config.toml
n_kv_head = 2
head_dim = 32
vocab_size = 1024
activation = "swiglu"
rope_fraction = 1.0
attn_scale = 0.177
init_out_by_depth = true
lr = 0.0101
lr_head = 0.00743
seq_len = 256
doc_mask = false
train_tokens = 236300000
dataset = "wikipedia_en"
MLP neurons of a small language model. Each row is named by its layer, matrix (gate and up: input weights; down: output weights) and neuron, and shows model dimensions 112-207. Each number is 200 + 40 x the weight over its row's rms, rounded and kept within 0 to 999. A neuron's up and down rows have the sign that makes its largest values positive.
After each neuron's rows, "fires on" lists the tokens most often at its 100 highest values on Wikipedia text that the model never trained on.

L4.gate2,99,243,188,218,194,146,258,280,222,214,210,204,158,184,206,193,181,204,172,111,131,232,161,217,188,156,191,178,170,149,152,229,205,233,202,229,196,201,180,169,212,175,224,172,170,196,187,119,95,221,275,144,177,178,215,190,206,256,195,224,222,182,165,230,196,194,175,183,117,220,160,187,232,204,88,193,135,249,169,272,325,217,226,185,99,255,148,185,142,206,236,179,248,182,205,200
L4.up2,195,195,182,204,238,169,216,220,181,173,149,254,191,218,185,221,159,190,282,204,162,175,238,111,197,195,243,237,171,144,164,193,288,248,215,201,192,328,234,208,169,240,249,207,191,177,205,226,120,198,178,167,165,222,204,272,125,205,230,221,187,243,168,239,209,159,168,224,194,183,250,222,215,171,201,166,156,223,154,256,268,183,160,208,169,257,186,149,204,228,268,154,158,235,228,199
L4.down2,147,141,177,216,183,179,190,205,268,280,165,185,219,200,207,152,104,259,221,195,229,244,205,217,234,234,264,143,315,238,138,189,206,189,286,191,264,144,222,238,174,142,166,200,256,125,274,192,157,182,229,168,226,228,292,229,157,188,250,178,126,244,202,187,116,165,230,158,164,170,184,194,214,246,226,157,215,216,251,219,154,256,157,214,223,212,253,153,187,195,267,174,124,212,256,231
fires on: "ed", "d", "ing", "and", "t", "all"

L2.gate111,212,236,213,206,228,108,211,174,157,225,182,199,196,207,188,254,199,227,200,169,173,156,211,236,217,223,222,174,195,162,239,214,262,215,258,196,170,210,152,184,198,175,223,237,150,228,198,160,185,144,196,205,244,219,205,171,206,213,191,124,167,139,173,141,170,147,276,234,293,250,207,295,191,200,210,228,156,189,175,236,91,221,194,203,214,194,178,208,165,142,150,168,192,176,174,180
L2.up111,206,165,215,243,169,240,91,215,215,270,166,257,190,257,242,231,209,218,237,180,282,94,145,201,255,268,273,219,214,244,216,172,237,222,149,205,191,223,173,224,202,223,165,192,214,163,175,191,211,149,248,251,197,196,150,195,231,294,179,186,230,246,214,221,286,155,234,120,204,239,199,229,223,227,148,135,149,176,188,246,205,192,167,209,165,214,179,204,210,201,149,286,157,195,126,202
L2.down111,244,225,240,194,120,194,222,123,200,214,123,181,214,251,243,157,212,251,201,212,224,200,130,171,231,185,239,176,201,265,218,182,272,219,191,205,134,160,214,187,199,169,247,141,229,157,221,145,126,210,175,238,193,219,211,182,133,186,193,255,255,151,184,162,194,174,202,156,194,191,235,176,226,271,262,235,157,124,160,239,217,232,207,258,206,175,169,164,167,218,180,228,117,163,173,159
fires on: "uc", "iv", "S"

L2.gate307,241,216,146,239,192,201,189,179,198,256,220,188,239,144,190,239,219,141,259,187,181,188,272,152,261,177,195,187,225,189,230,206,230,148,250,171,255,203,159,147,237,206,185,225,159,102,182,235,151,136,204,190,243,153,174,222,222,250,167,200,184,190,126,189,235,214,118,120,198,216,306,151,210,195,173,171,169,186,201,150,168,221,141,176,221,166,195,200,171,191,165,266,263,186,236,207
L2.up307,132,207,221,170,170,228,179,283,344,203,208,204,177,260,231,161,209,230,245,189,177,210,220,144,207,247,204,174,230,204,226,213,253,210,158,189,163,283,237,187,170,224,181,187,250,91,241,241,238,208,187,225,228,177,121,254,150,221,206,204,117,224,222,288,212,240,170,212,211,225,170,185,147,270,196,205,200,208,226,214,211,239,189,227,248,190,191,211,198,203,135,192,229,85,152,163
L2.down307,90,178,144,193,175,170,196,177,270,161,234,182,263,245,200,205,170,148,165,220,206,258,223,156,208,164,236,203,161,218,179,235,193,258,212,200,236,238,199,147,187,231,224,147,211,175,269,235,206,120,266,159,203,171,133,246,170,277,198,203,121,241,198,212,169,177,187,158,173,176,203,191,151,252,267,203,180,242,196,219,157,136,207,221,206,173,217,203,179,193,231,185,232,165,222,180
fires on: "ar", "g", "G", " G"

L2.gate253,186,217,218,200,230,218,232,229,186,213,230,161,205,217,177,141,179,224,189,204,145,126,188,183,244,166,144,244,159,151,179,165,229,232,153,243,179,178,198,175,218,289,189,264,140,217,190,162,115,229,191,168,276,220,127,199,199,214,269,209,251,245,224,237,206,200,217,185,195,189,185,138,187,247,166,155,205,202,157,206,218,174,222,207,115,255,218,197,202,178,243,230,189,167,165,140
L2.up253,170,228,224,232,213,220,193,154,250,191,187,293,226,218,185,173,197,256,217,199,260,186,193,207,273,221,167,189,151,236,277,235,195,232,188,201,202,189,188,198,203,263,165,213,172,112,197,232,176,271,215,181,198,175,144,187,226,200,156,197,266,167,233,187,132,214,195,198,212,161,226,241,234,229,214,157,126,137,218,242,153,167,154,177,167,233,179,169,214,154,222,194,226,226,189,187
L2.down253,278,263,267,283,190,205,242,227,249,103,167,179,210,217,234,235,224,245,154,225,181,207,178,214,170,138,162,211,229,290,178,150,231,260,190,159,282,277,210,185,198,277,247,268,229,187,210,163,199,218,218,211,230,136,200,199,219,250,193,237,225,193,234,173,216,199,255,125,157,262,231,167,141,282,116,206,109,182,130,213,136,192,205,202,206,219,148,243,258,237,228,286,228,139,230,214
fires on: "==", "==="

L5.gate42,199,167,115,132,96,151,207,180,220,217,163,178,169,232,222,176,223,215,179,239,167,183,241,162,213,166,114,256,236,214,180,164,230,177,179,324,234,176,166,151,238,189,190,233,171,200,220,187,208,177,203,198,223,199,218,262,251,234,242,213,221,195,145,106,226,269,191,236,213,274,270,258,181,162,216,222,201,267,115,211,254,202,239,224,155,92,210,220,226,169,174,225,193,211,213,199
L5.up42,215,217,170,237,243,149,238,201,205,227,164,241,214,239,156,213,213,172,245,206,137,236,233,163,226,175,227,156,185,154,183,163,197,117,234,173,256,185,207,191,260,144,225,238,79,182,220,191,159,197,173,198,237,169,187,161,156,276,186,228,228,151,191,155,183,265,217,157,167,265,219,243,172,169,247,211,238,202,154,185,249,219,124,122,153,211,131,228,206,137,212,271,248,236,161,220
L5.down42,167,186,206,238,194,209,200,206,191,168,178,200,217,162,205,176,225,135,147,240,188,79,220,237,183,123,101,232,206,217,196,165,180,221,174,182,203,132,193,237,229,186,173,254,127,195,175,143,133,181,186,244,184,210,215,186,147,204,212,182,233,233,134,119,184,270,182,269,152,182,264,247,241,209,221,209,188,227,176,175,264,249,181,158,217,172,195,207,204,185,228,134,168,151,181,234
fires on: "ric", "os", "ri", "oc", "em", "et"

L8.gate75,206,247,192,245,212,190,173,226,284,213,214,212,246,292,125,191,200,230,259,209,195,223,158,221,158,148,231,211,192,220,214,209,221,214,217,155,153,190,257,167,278,188,147,290,142,228,194,171,253,220,178,190,276,211,174,291,171,181,211,235,201,199,269,134,187,189,223,223,273,182,169,246,157,164,212,179,199,160,237,176,201,248,150,211,148,266,201,226,250,205,160,162,181,246,196,196
L8.up75,236,228,181,228,207,215,249,302,257,216,167,238,241,256,202,179,224,139,327,267,184,212,211,228,220,118,242,208,198,142,180,176,198,182,255,197,196,199,184,174,278,155,125,292,233,270,204,164,230,220,195,170,208,230,118,202,208,205,189,224,164,177,132,174,151,173,198,153,207,271,118,172,177,186,188,197,127,250,219,211,221,183,133,129,139,204,192,137,144,208,185,190,232,118,142,236
L8.down75,229,168,157,152,206,185,201,160,149,199,201,205,201,275,271,185,163,175,243,189,178,188,253,240,249,221,171,216,214,237,187,188,233,170,227,207,187,240,258,223,241,275,206,152,166,272,201,182,169,200,213,159,173,186,265,192,258,196,230,164,132,209,161,195,211,256,199,190,234,227,236,262,212,164,162,186,200,209,148,196,162,136,222,193,188,256,187,153,214,92,230,280,162,226,199,200
fires on: "d", "f", "c", "id", "i", "ud"

L5.gate72,125,127,206,208,217,285,186,229,222,192,211,244,159,165,160,178,182,149,143,186,170,233,255,205,227,213,173,150,243,259,117,210,298,189,153,143,220,244,175,197,185,168,183,186,219,113,233,196,104,220,176,185,227,220,197,224,151,240,210,212,177,259,167,156,224,206,222,212,243,225,259,220,234,235,221,201,203,193,210,249,251,236,205,240,94,155,212,232,190,186,108,176,241,149,177,189
L5.up72,250,241,176,190,244,122,182,250,199,186,253,202,143,139,206,207,191,110,189,216,160,233,180,207,153,183,295,273,175,228,210,197,224,233,242,190,246,166,209,181,190,206,234,203,238,140,146,230,224,189,162,156,238,196,150,239,215,221,207,232,117,176,185,221,220,241,240,190,310,176,250,151,219,289,268,240,223,208,214,209,270,207,205,138,156,160,144,211,189,204,299,219,201,125,259,179
L5.down72,212,183,167,268,188,218,156,223,205,172,136,207,280,174,176,197,230,167,167,198,198,157,171,235,133,242,228,166,114,170,147,187,218,217,157,253,217,193,106,192,149,265,199,193,161,228,211,170,210,113,221,234,181,166,181,217,178,194,183,218,155,197,125,206,209,227,165,169,224,152,288,167,163,249,139,196,187,218,181,213,194,164,213,168,183,198,219,218,153,205,268,184,252,117,183,198
fires on: "g", " g", "z", "og", "G", "l"

L8.gate359,206,235,161,148,253,185,228,228,179,208,283,117,201,225,183,159,206,196,210,200,136,256,216,215,214,160,259,205,179,248,279,240,187,233,205,180,177,164,185,177,180,203,198,211,182,254,168,179,227,236,210,131,179,214,184,214,109,278,175,231,149,199,182,160,138,233,264,254,175,213,186,261,66,173,210,179,167,168,111,242,161,177,226,218,176,244,161,168,196,174,178,241,183,234,157,192
L8.up359,166,205,175,236,156,199,171,214,142,136,156,178,234,143,136,172,132,145,210,202,168,217,258,204,236,196,201,333,237,217,183,251,141,242,169,114,196,206,164,196,211,243,200,215,186,190,182,154,201,138,182,184,144,277,144,180,144,206,213,278,228,172,230,162,187,247,211,247,179,190,199,201,213,175,209,212,180,182,164,180,192,250,174,177,139,155,204,169,211,103,241,140,157,237,148,159
L8.down359,208,290,149,207,165,239,221,170,207,152,153,213,198,251,188,195,270,190,219,239,148,231,227,247,238,212,174,268,299,217,210,231,202,210,209,200,274,227,258,199,170,232,186,205,239,171,194,212,145,211,221,209,184,181,243,220,152,180,175,180,152,202,212,245,167,221,120,155,192,173,201,243,257,202,212,180,215,181,197,235,206,237,119,204,161,239,230,116,296,126,236,241,203,211,216,203
fires on: " s", "op", "d", "g", "b", "c"

L8.gate243,193,268,185,123,208,249,174,167,230,244,235,255,163,164,74,134,133,218,167,226,181,163,250,193,173,136,248,204,164,216,160,210,89,191,187,201,221,221,213,210,168,227,113,177,151,160,186,208,247,179,101,155,214,154,184,204,195,183,190,303,167,187,270,208,233,216,148,221,212,231,213,220,180,236,194,185,166,194,288,212,191,146,128,231,186,313,152,168,197,226,224,181,218,231,168,266
L8.up243,233,200,182,236,170,203,170,248,216,184,130,153,172,173,214,174,152,177,199,212,190,94,225,177,172,190,193,143,225,191,196,179,113,244,188,181,246,236,216,135,175,228,236,224,206,198,197,157,175,172,194,126,246,254,234,157,201,247,109,207,189,189,206,223,275,219,164,129,192,164,186,164,162,311,236,267,262,179,248,177,210,225,191,182,208,225,125,206,209,213,233,186,242,179,220,200
L8.down243,175,180,163,183,229,234,132,255,175,260,185,194,164,196,252,220,138,178,219,165,204,144,222,244,151,203,240,247,251,217,209,279,75,229,213,182,195,183,207,115,159,268,169,248,168,253,174,197,223,174,161,166,265,159,107,226,163,229,198,224,182,149,156,175,172,130,155,217,209,183,247,100,153,190,118,189,220,201,151,167,157,200,172,240,230,177,214,193,166,196,201,187,85,289,187,179
fires on: "er", " J", "art", " c", "h", "l"

L2.gate254,182,278,237,182,118,191,215,143,152,187,208,221,183,144,175,255,211,202,226,234,212,175,180,171,143,213,287,200,140,137,196,173,193,245,230,70,265,210,199,128,181,205,88,161,190,220,182,203,226,244,216,199,213,287,232,187,202,183,189,196,108,205,134,202,202,188,214,239,218,220,131,171,222,142,210,174,249,220,176,190,160,231,118,200,209,192,221,280,172,202,167,229,212,153,206,163
L2.up254,220,258,193,170,155,178,198,146,179,176,219,263,213,194,182,263,161,193,186,134,145,173,182,205,167,232,199,199,192,120,162,228,144,199,182,146,254,275,174,251,204,194,141,222,160,175,181,259,202,262,210,259,186,287,199,207,252,177,174,238,205,170,131,238,167,164,167,222,150,249,144,179,166,268,189,202,240,247,143,237,211,287,155,215,214,272,177,287,154,156,189,223,224,176,246,176
L2.down254,291,214,127,178,208,176,236,220,163,108,161,214,214,233,141,190,211,247,224,186,169,191,195,244,182,153,191,117,293,202,176,127,215,174,136,155,156,291,189,171,192,186,214,236,200,169,225,221,145,225,242,193,146,181,169,184,207,180,170,238,184,175,201,229,199,84,245,232,120,235,140,240,135,192,171,216,186,175,141,199,149,177,255,293,215,175,209,228,204,268,254,183,181,219,218,135
fires on: "ud", "at", "or", "ar", "ard"

L5.gate277,208,143,135,179,198,214,211,220,192,175,212,164,249,189,271,261,193,167,216,190,209,182,168,189,223,265,176,128,236,77,159,236,257,143,232,191,233,245,169,134,166,249,184,224,207,186,186,158,155,246,188,204,257,223,130,180,196,148,170,194,222,218,222,215,138,240,79,186,268,172,223,187,230,174,184,171,218,220,186,168,125,182,221,209,196,178,202,226,213,198,156,219,275,179,242,230
L5.up277,272,241,175,219,179,236,198,179,201,128,230,156,182,157,203,162,210,226,185,185,177,208,191,253,174,148,248,150,205,172,244,205,201,188,203,227,255,249,142,176,192,149,131,202,226,193,216,181,217,203,128,182,217,181,237,177,161,170,258,217,222,287,252,168,168,243,204,122,226,216,265,195,219,167,58,77,244,220,203,252,196,114,209,215,188,190,226,242,180,273,191,115,255,215,262,202
L5.down277,186,160,185,157,231,187,195,234,231,163,118,212,222,132,160,180,161,159,208,170,225,174,216,212,179,201,151,252,202,286,215,199,161,257,167,196,204,208,221,193,171,162,163,210,186,213,161,263,216,161,195,196,250,200,151,249,207,186,175,164,157,152,237,169,237,124,232,211,196,223,141,215,232,219,305,151,263,219,215,185,228,146,228,214,200,215,204,138,191,200,209,126,241,99,182,193
fires on: "he", "op", "ain", "us", "ish"

L8.gate222,223,251,190,142,250,167,223,244,221,210,138,177,179,190,175,243,212,196,253,281,167,218,211,164,217,210,162,145,249,213,203,139,200,189,246,210,168,170,174,134,102,156,182,212,177,225,190,228,193,205,261,158,255,232,175,195,152,256,140,227,185,186,198,202,274,134,273,196,211,201,214,226,180,248,204,117,192,122,251,183,135,203,234,186,283,274,236,248,198,205,156,175,188,241,305,163
L8.up222,197,223,161,169,202,189,273,184,246,266,152,243,186,192,226,282,209,191,179,185,204,216,205,130,241,126,93,229,252,233,159,163,198,189,214,131,187,210,222,197,238,157,130,200,154,174,204,178,225,183,182,220,263,163,171,214,252,242,177,263,252,191,194,170,161,212,181,97,99,156,168,243,258,210,158,164,227,178,170,155,229,234,223,143,240,257,201,247,209,202,262,205,153,250,220,200
L8.down222,226,226,117,237,153,166,252,178,254,226,146,179,240,237,197,226,167,169,141,232,223,190,207,206,216,206,174,216,236,259,246,180,296,236,204,205,229,177,233,273,199,286,187,152,174,169,214,175,169,213,221,162,219,205,160,148,156,218,179,183,169,137,143,232,212,158,187,176,169,295,204,178,250,185,207,209,134,175,210,133,243,189,220,233,207,174,215,180,168,187,132,241,193,243,190,189
fires on: "iv", "st", "th", "a", "d", "ation"

L8.gate74,169,164,223,183,165,200,182,301,159,218,228,180,219,215,154,256,183,180,203,190,148,179,190,208,215,228,193,143,203,220,198,226,222,195,210,185,146,119,212,163,176,278,224,230,238,175,195,232,210,171,234,279,214,224,181,159,250,170,193,168,172,258,238,243,290,166,261,136,252,252,197,262,240,181,247,216,156,240,175,160,214,222,217,197,201,180,168,196,260,203,138,224,166,230,230,197
L8.up74,165,216,196,218,222,210,203,269,170,167,201,253,281,229,181,165,128,215,194,191,209,188,207,226,257,198,123,189,182,194,182,143,157,258,135,267,203,202,189,228,107,135,211,232,190,204,177,212,269,264,230,202,263,249,177,224,155,223,244,175,181,232,202,189,163,235,214,194,248,200,275,220,261,204,211,229,216,194,169,234,153,231,216,246,248,170,181,162,274,202,192,175,210,188,203,194
L8.down74,252,218,232,189,199,224,256,186,201,213,130,236,233,217,168,226,247,196,229,226,231,221,155,250,204,230,186,235,184,232,166,246,189,199,209,239,120,175,252,245,214,199,202,188,214,200,145,226,257,150,214,181,202,196,160,274,293,154,197,262,160,250,189,290,211,206,243,191,164,199,217,241,174,186,160,244,187,220,187,230,185,183,184,216,286,168,169,185,230,211,181,170,150,161,252,204
fires on: " m", " w", " R", " M", "k"

L2.gate346,206,223,238,230,299,218,230,238,215,156,276,187,224,173,231,211,253,228,127,198,158,242,264,176,221,196,199,239,193,242,168,206,203,252,105,119,211,210,236,175,204,192,157,239,138,171,202,164,126,207,281,217,107,179,209,151,159,190,166,288,189,203,185,182,201,119,190,221,241,245,229,216,211,276,184,136,198,161,195,215,253,266,191,165,224,194,155,179,256,251,122,128,136,156,218,191
L2.up346,233,237,244,206,195,212,227,165,227,197,184,228,150,262,162,167,196,261,131,241,203,269,238,237,221,201,220,273,122,196,222,190,184,274,104,102,168,214,192,256,168,241,202,251,96,220,248,185,179,224,150,159,136,223,217,164,185,139,210,188,162,286,182,243,132,235,152,188,224,205,182,236,168,187,105,190,199,133,156,191,256,161,198,221,244,181,153,177,212,225,206,159,200,169,204,264
L2.down346,221,209,227,223,242,204,146,121,240,0,260,217,241,168,212,193,220,303,237,184,199,172,222,287,221,143,145,155,120,241,157,208,262,213,232,194,206,149,208,191,91,223,187,247,176,160,139,170,146,187,193,194,195,245,169,150,180,220,198,242,148,231,169,169,236,214,245,222,246,188,202,209,268,207,132,223,175,169,166,160,193,156,152,184,176,171,232,190,218,237,220,204,225,181,165,130
fires on: ".", "\"", "=="

L2.gate280,184,180,170,275,191,216,176,192,158,264,195,320,239,237,212,131,174,222,202,266,247,174,209,293,185,229,247,269,243,160,271,193,161,201,206,215,198,234,175,205,162,206,153,180,121,189,167,250,139,173,196,182,166,241,131,175,220,221,152,204,192,231,114,195,244,217,234,226,188,200,146,149,190,212,177,253,259,164,215,211,208,230,246,106,151,181,139,248,160,180,186,154,209,199,230,199
L2.up280,122,190,241,218,147,196,212,223,183,208,212,235,181,161,265,156,140,250,236,216,173,162,241,208,220,211,165,204,234,132,144,177,231,192,226,43,157,167,169,217,185,163,248,144,189,190,154,212,151,232,191,200,104,188,213,177,221,241,208,232,147,197,155,246,220,130,195,173,184,216,157,173,211,215,196,253,200,187,287,177,241,230,207,201,174,169,192,184,211,166,155,175,205,182,184,212
L2.down280,182,244,174,182,201,177,241,251,168,238,226,204,165,171,127,177,188,199,226,159,214,145,154,222,184,181,181,153,241,173,127,199,240,179,201,124,202,161,101,187,245,206,202,168,178,175,216,147,187,210,205,200,160,226,271,214,187,170,149,212,105,254,225,215,192,87,179,183,136,204,127,117,226,213,157,246,263,140,178,194,206,207,213,186,211,147,132,253,197,173,155,110,185,173,166,187
fires on: "ow", "ard", "ud", "ov", "ge"

L8.gate112,219,222,185,158,166,194,152,187,199,268,220,212,233,279,222,159,240,237,202,235,160,227,199,230,189,263,228,265,193,178,164,195,166,168,193,200,262,215,292,155,184,229,180,203,123,169,194,198,244,210,173,234,285,206,193,236,194,212,200,184,157,209,179,172,176,217,276,222,249,188,164,236,143,213,196,260,172,205,222,223,211,244,203,189,190,239,299,196,171,228,246,178,191,189,169,219
L8.up112,138,197,129,205,163,237,183,149,165,77,154,165,233,276,199,236,181,214,248,188,202,252,168,263,201,139,164,233,157,233,286,194,198,266,185,228,259,157,212,197,222,253,219,251,221,190,196,174,164,206,267,144,245,254,208,151,197,219,228,208,235,150,217,105,208,275,248,212,142,210,199,169,245,214,249,199,193,182,132,261,146,244,194,258,192,342,268,212,192,191,235,203,203,219,248,128
L8.down112,206,166,165,203,229,214,211,165,218,28,123,130,191,188,203,234,219,193,207,190,245,169,162,248,212,253,195,164,161,178,233,252,218,223,220,155,189,164,232,208,168,210,227,167,151,155,203,232,154,230,250,190,207,217,173,168,244,181,150,229,175,244,191,182,190,153,215,196,218,171,165,183,212,247,235,203,182,189,208,223,222,211,210,172,293,182,273,261,179,248,254,199,166,223,168,185
fires on: "p", " p", " P", " ex", " L"

L2.gate114,152,203,154,184,227,192,172,237,186,255,252,167,165,187,195,188,165,222,261,276,134,234,193,219,257,233,162,151,166,258,180,203,156,221,221,187,231,243,242,212,215,173,191,211,207,165,325,196,218,213,168,201,136,194,210,269,218,250,150,272,175,192,269,100,195,182,184,212,261,222,248,167,192,250,246,198,110,161,193,154,268,228,146,212,251,252,180,156,230,149,178,149,87,137,236,161
L2.up114,236,186,190,158,206,206,175,298,247,130,243,223,234,190,209,155,191,248,167,213,175,163,208,191,70,197,252,236,247,202,175,252,206,248,228,205,284,216,201,202,117,138,177,195,218,171,192,280,218,202,187,256,165,163,224,264,208,184,188,227,224,168,208,232,128,223,252,202,199,205,177,150,199,223,194,250,213,295,277,238,233,153,224,210,166,257,212,187,181,172,210,188,289,133,283,246
L2.down114,185,181,154,243,221,239,197,178,222,106,206,182,262,208,125,173,262,147,115,217,153,190,153,209,264,204,174,137,182,141,165,180,236,176,153,237,218,204,210,204,232,236,185,185,240,217,200,169,212,129,153,205,175,198,153,226,207,152,181,177,236,237,163,283,193,179,139,193,226,226,215,194,119,182,210,241,158,189,195,270,263,219,210,268,133,211,177,262,159,218,176,169,186,196,182,184
fires on: "G", "t", "g", "a", " g", " G"

L2.gate26,208,302,191,189,256,207,200,215,196,227,174,197,202,151,205,130,209,209,173,206,180,145,117,169,235,139,248,209,168,212,154,183,195,257,145,148,215,232,110,178,157,189,187,295,193,144,180,220,147,172,178,191,204,223,145,249,215,159,149,189,195,208,195,202,219,185,225,150,243,159,205,230,230,235,278,193,164,160,238,106,138,169,216,169,196,192,221,187,187,231,181,183,155,97,236,167
L2.up26,179,201,217,168,233,258,190,157,156,210,230,194,152,224,197,143,252,247,245,187,188,198,198,217,247,182,224,239,160,274,235,194,186,252,191,148,314,221,184,105,253,249,170,243,182,237,172,163,123,181,161,199,187,293,154,229,230,159,158,217,236,305,266,222,154,210,204,188,290,180,182,183,224,217,140,242,210,156,116,215,190,121,192,208,227,213,264,168,148,236,197,209,190,188,151,193
L2.down26,166,155,179,259,226,279,166,204,226,215,177,167,224,179,257,175,246,263,201,182,173,192,213,247,196,166,189,222,104,246,136,171,136,177,281,175,243,201,209,127,232,221,292,257,199,205,216,200,138,223,251,144,169,268,181,180,138,195,191,279,148,190,204,169,188,197,205,165,190,138,215,231,226,263,182,246,224,170,180,223,173,186,246,232,203,271,191,140,267,213,199,215,216,166,204,209
fires on: "==", "==="

L5.gate374,226,175,218,197,237,266,131,134,236,210,199,211,137,213,172,187,193,249,218,203,204,197,169,217,218,214,139,199,181,149,250,216,250,226,221,268,196,216,168,248,238,172,122,200,207,171,155,187,191,195,260,125,178,229,228,150,247,226,108,244,241,182,239,208,162,277,240,208,141,203,157,209,151,217,306,122,179,163,199,218,245,171,213,192,202,197,176,252,190,186,209,161,158,178,152,212
L5.up374,206,248,244,155,271,177,148,200,202,148,158,179,271,251,242,219,183,183,156,189,213,129,151,206,156,167,268,194,236,215,198,261,270,276,220,219,199,147,191,179,150,226,132,159,213,184,134,231,184,199,247,199,232,176,199,113,128,196,179,189,230,253,173,183,158,245,241,288,211,173,141,200,216,167,178,196,94,302,141,120,245,215,153,185,143,150,237,191,209,128,99,239,198,152,201,193
L5.down374,174,181,212,190,192,178,154,225,240,95,114,182,192,202,168,221,174,175,218,202,207,132,211,212,221,203,208,169,236,207,260,225,177,254,146,168,166,142,160,157,141,166,188,143,212,243,223,229,232,139,246,248,207,284,235,149,168,147,181,195,192,228,167,181,160,200,218,233,230,196,190,159,224,205,235,220,184,226,176,200,231,193,187,251,187,174,185,182,219,173,179,181,165,165,178,216
fires on: "op", "ep", "oc", "ic", "ric", "uc"

L5.gate108,141,239,185,154,175,217,177,188,177,204,193,156,194,205,239,233,241,195,161,194,201,176,181,220,188,182,216,152,180,218,268,221,180,204,244,186,179,189,260,210,264,202,176,203,130,148,205,214,284,205,215,132,201,262,194,217,148,198,197,319,215,164,263,156,208,220,268,218,194,219,211,177,291,243,257,253,138,179,193,149,230,192,194,158,188,178,216,137,172,301,261,158,275,223,134,204
L5.up108,201,187,234,173,177,237,206,200,208,274,128,154,189,189,263,204,224,217,234,190,243,241,205,186,203,240,203,121,182,202,263,170,306,175,183,170,241,233,174,145,169,204,212,201,176,200,225,221,228,147,207,273,154,252,244,184,184,199,140,233,212,204,235,168,194,220,274,161,206,227,182,191,178,192,242,41,125,167,188,143,191,176,208,195,197,272,202,208,203,263,267,119,248,189,172,196
L5.down108,214,171,208,178,216,254,207,201,182,0,179,168,236,217,230,226,207,133,176,214,225,187,143,206,160,199,160,243,218,232,159,246,206,261,211,232,251,184,156,208,288,237,180,190,187,225,206,189,173,218,140,183,253,249,219,175,197,121,175,175,126,209,98,244,156,214,230,235,253,197,250,232,176,166,206,195,213,188,207,203,194,236,159,226,194,163,285,232,162,214,209,225,215,191,178,162
fires on: " S", " L", " A", "″", " P", " W"

L5.gate54,234,192,180,209,149,221,152,245,231,224,247,137,187,201,144,246,196,221,241,197,159,179,112,147,251,192,276,182,130,233,179,191,185,146,160,183,236,266,214,129,170,194,239,200,240,219,183,221,244,129,229,251,245,229,166,217,168,211,161,87,254,207,170,143,194,262,184,207,223,157,238,179,254,172,276,170,134,266,225,140,185,226,292,198,143,224,208,211,306,168,206,188,157,264,162,228
L5.up54,96,264,186,173,234,164,178,204,249,196,106,155,187,197,172,255,201,230,152,187,131,119,217,239,253,265,280,223,216,176,207,142,246,172,212,173,158,270,145,223,272,214,241,245,207,203,254,293,206,240,176,180,273,131,216,234,206,191,164,210,162,207,206,179,159,174,156,164,187,157,166,229,168,167,227,191,183,206,169,161,216,223,226,211,222,199,184,169,144,245,224,239,297,183,194,207
L5.down54,138,125,207,170,204,123,185,128,278,113,127,181,190,165,205,168,230,176,193,184,219,203,184,241,242,138,219,252,182,231,243,208,172,228,186,114,185,159,185,266,132,216,176,185,232,117,189,164,110,255,148,173,196,164,278,165,142,195,214,192,258,181,83,203,194,152,172,246,196,241,182,203,136,243,215,173,239,154,203,211,191,245,187,149,268,217,152,172,243,208,207,192,233,130,218,217
fires on: "ct", "om", "ri", "os", "ur"

L8.gate287,125,103,223,285,144,245,219,237,284,153,157,246,174,185,283,206,216,178,212,163,170,240,198,295,162,212,192,185,187,203,252,180,89,232,159,197,256,163,241,227,211,146,157,153,232,203,229,255,216,218,162,202,218,197,239,281,266,199,184,207,173,217,220,176,195,221,142,243,201,195,176,181,175,238,236,236,205,248,220,182,196,185,181,223,132,208,162,259,167,220,239,209,218,198,218,238
L8.up287,205,237,171,227,189,142,211,153,169,188,198,202,178,192,187,218,155,341,258,158,209,226,298,192,181,166,238,183,174,179,132,174,150,248,185,180,164,225,260,167,194,164,165,207,167,161,201,163,229,271,201,211,262,253,184,272,222,254,167,115,261,148,232,274,236,150,117,238,115,196,195,176,179,226,195,168,157,207,140,92,219,203,136,170,242,203,231,199,156,180,214,181,236,184,201,238
L8.down287,259,182,145,175,125,187,271,235,240,224,235,170,214,245,194,229,210,177,223,271,169,173,257,239,179,250,303,203,196,194,225,135,212,173,212,239,249,209,261,153,209,186,150,157,214,173,262,241,213,264,259,188,178,225,185,157,188,197,253,153,181,218,234,215,207,262,200,242,127,242,212,196,192,190,260,153,199,208,240,248,219,231,210,244,273,228,184,198,184,246,215,255,151,206,241,221
fires on: "an", "ore", "t", "ed", "'"